config.toml
n_head = 9
vocab_size = 8192
norm_place = "pre"
positions = "rope"
bias = "none"
init_std_qkv = 0.019
init_std_up = 0.019
schedule = "wsd"
batch_tokens = 65536
MLP neurons of a small language model. Each row is named by its layer, matrix (up: input weights) and neuron, and shows model dimensions 48-175. Each number is 128 + 24 x the weight over its row's rms, rounded and kept within 0 to 255.
After each neuron's rows, "fires on" lists the tokens most often at its 100 highest values on Wikipedia text that the model never trained on; "fires in" lists the words (lower case) most often at its 100 highest values on Wikipedia text that the model never trained on.

L7.up305 [113 147 189 129 117 115 127 115 120 150 118 131 137 140 122 102  90 141 169 124 114 130 133 149 122 137 130 142 134 156 110 204 103 149 130 132 139 109 172 121  97 173  87 136 159 118 134 126  93 105 106 146 136 142 105 102 113 129 153  89 171  69 160 143 101 114  97 101 165 129  80 102 139 153 135 121 151 120 129 117 117 116 126 149 106  72 132  94 130 129  97 175 158 124 119  89 122 110 114 114  84 113 117 129 150 145 156 129 128 120  91 118 182 153 109 132 101 116  95 166 116 111 143 118 107 156 175 154]
fires on: " part", " all", " in", " In", " Part", " re"
fires in: "part", "in", "all", "most", "reactive"

L7.up1573 [133 126 166 133  67 112 171 121 117 157 143 104 113  97 115 127 131 104 108 146 121 124 141 108 100 151 143 136 133 133 123 138  89 107  94 129 107 183 156 132 115  96 141 118 129 117 109 123 105 114 111  82 136 126  93 144 107 167 146 191 135 137  99 111 121 128  99  88 126 130 148 117 101 121 199 107 147  89 137 128 162  81 198 152 170 119 116 140 102 150 155 142  94 132 135 108 115 156 127 120  99 142 166 136 139 139 124 103 120 144 106 142  86 139 122 150 121 138 179 125 129  70 124 157 153 141  88 105]
fires on: " for", " on", " sum"
fires in: "for", "on"

L11.up1921 [ 54 146 129 143 109 157 135  99  99 168  98 127 103 110 107 162 109 108 114 122 130 133  95 111 115 156 141 138 136 156 118 139 153 128 140 134 134 148  95 159 140 113 118 145 160 125  98 186 171 149 123  93 180 121 114 167  65  87 121 108 121 151 100 112 104 134 100 116 112 135 179 149 154 131 154 113 131 100  74 137 148 123 117 142 123 119 151 107 106 137 128 152 110 115 113 129 117 117 149 115 138 170 100 179 121 122  92 124 119 112 148  93 136  85  82 148 147 134 167 152 145 146 169 118 149 144 182 128]
fires on: " was", " were"
fires in: "was", "during", "were"

L11.up30 [119 135 154 129 169 110 101 118 120 134 141  91 166 132 132 141 153 133 111 128 124  85 111 180 135 129 109 134  88 147 144 143  98 112 142  65 126 148 122 125 149 145 125 113 162 149 115 170 168 150  95 153 126 142 124 172 132  93 113 102 157  96 147 132 133  84 134 123 130 137 138 162 130 131 120 151 100  97 122 174 119 175 156 112 140 157 129 122 153 147 143 117 114  80 156 171 122 132 146 157 117 153 160  87 146  94 114 185 144 128 144 159  83 133  96 118 128 132 100 173 110 180 116 152  94 147  79 133]
fires on: " was", " is", " are", " be", " were", " being"
fires in: "was", "is", "are", "be", "were", "being"

L7.up1520 [106 142 161 119 116 117 116 123 132 150 128 115  68 127 127  88  95 156 114 123 131 116 156 118 145 126 128 136 137 180 143 167 112 116 112 131 132 104 131  98  99 113 165 102 100 163 116 131 112 142 132 138 139 110 110 134 174 100 156 113  85 136 113 135  99 106 146 112 117 119 148  99  71 160 124 116 135 116 134 135 109 127 149 129 147 123 178 145 155 150  89 137  92 153 103 143 111 159 124 123 128  97 133 112 160 124 111 126 127 140 126 133 106 157  85 114 156 183 135 106 114 120 139 157 153 172 135  78]
fires on: " in", "n", " lit", " had", "in"
fires in: "in", "had", "lit"

L11.up851 [158 132 165 113 118 125 111  90 125 115 120 141 144 136 159 131  92 154 111 201 100 160  91 156 132 149 140 151 127 149 167 116 137 109 174 111 156 116  83 128 140 146 136  87 138 135  86 161 119 150  79  97 111 135 120 122 133 136 108 118 125  88 130 119  98 131 147 124 122 131 172 131 127 108  91 135 124 138 136 142 133 155 162 122 128 142 104 104 122 159 117 126 168 106 135 178 135 142 117 119  93 144 104 115 135 114 122 156 150 126 146 147  99 123  79 127 119 160 133 139 137 135  97 124 107 187 113 172]
fires on: " Al", " El", " el"
fires in: "al", "el", "elder", "elite"

L7.up1601 [134 116 155 133 120 114 137 157 117 139 138  87 126 101 152 102 109 145 106 140 118 137 129 141  73 141 123 139 114 114 117 142 110 102 139 137 106 132 160 133 117 120 137 147 158 147 119 112 141 155 136  85 108 140  73 140 189 128  95 145 156 110 155 105 127 191  97 100 109 151 151  89 115 120 136 137 169 117  88 115  98 136 139  85 104 128 139 135 130 169 124 141 155 140 115 130 109 139 133 110 103 132 146 118 136 116  89 122 121 140 160 127 132 139  95 120 115 126 105  96 152 167 155  98  88 195 130 114]
fires on: " in", "o", " International", "i"
fires in: "in", "international"

L7.up702 [119 149 101 119 118 148 168  73 113 128 140  94 133 170 162 114 121 130 130 168 181 108 143 120 182 164 132  81 121 134 147  84  95 151 164 125 123 101 105 175 100 106  93 155 108 114 122 143 156 137 145  96 155 163 155 102 133 132  87 136 130 128 110 109 138 158 153 136 164 140 126 105 143 120 102 166 109 114 114 144  78 130 116 139 149 114 129 131 142 131  96 178 112 110 112 161 174 129 151 142 157 148 125 124  99 116 137 135 148 110 149 130 128 156 134 132 126 108  99 132 129 117 130 153 158 153  92 131]
fires on: " are", " were", "on", " of"
fires in: "are", "were", "madonna", "of"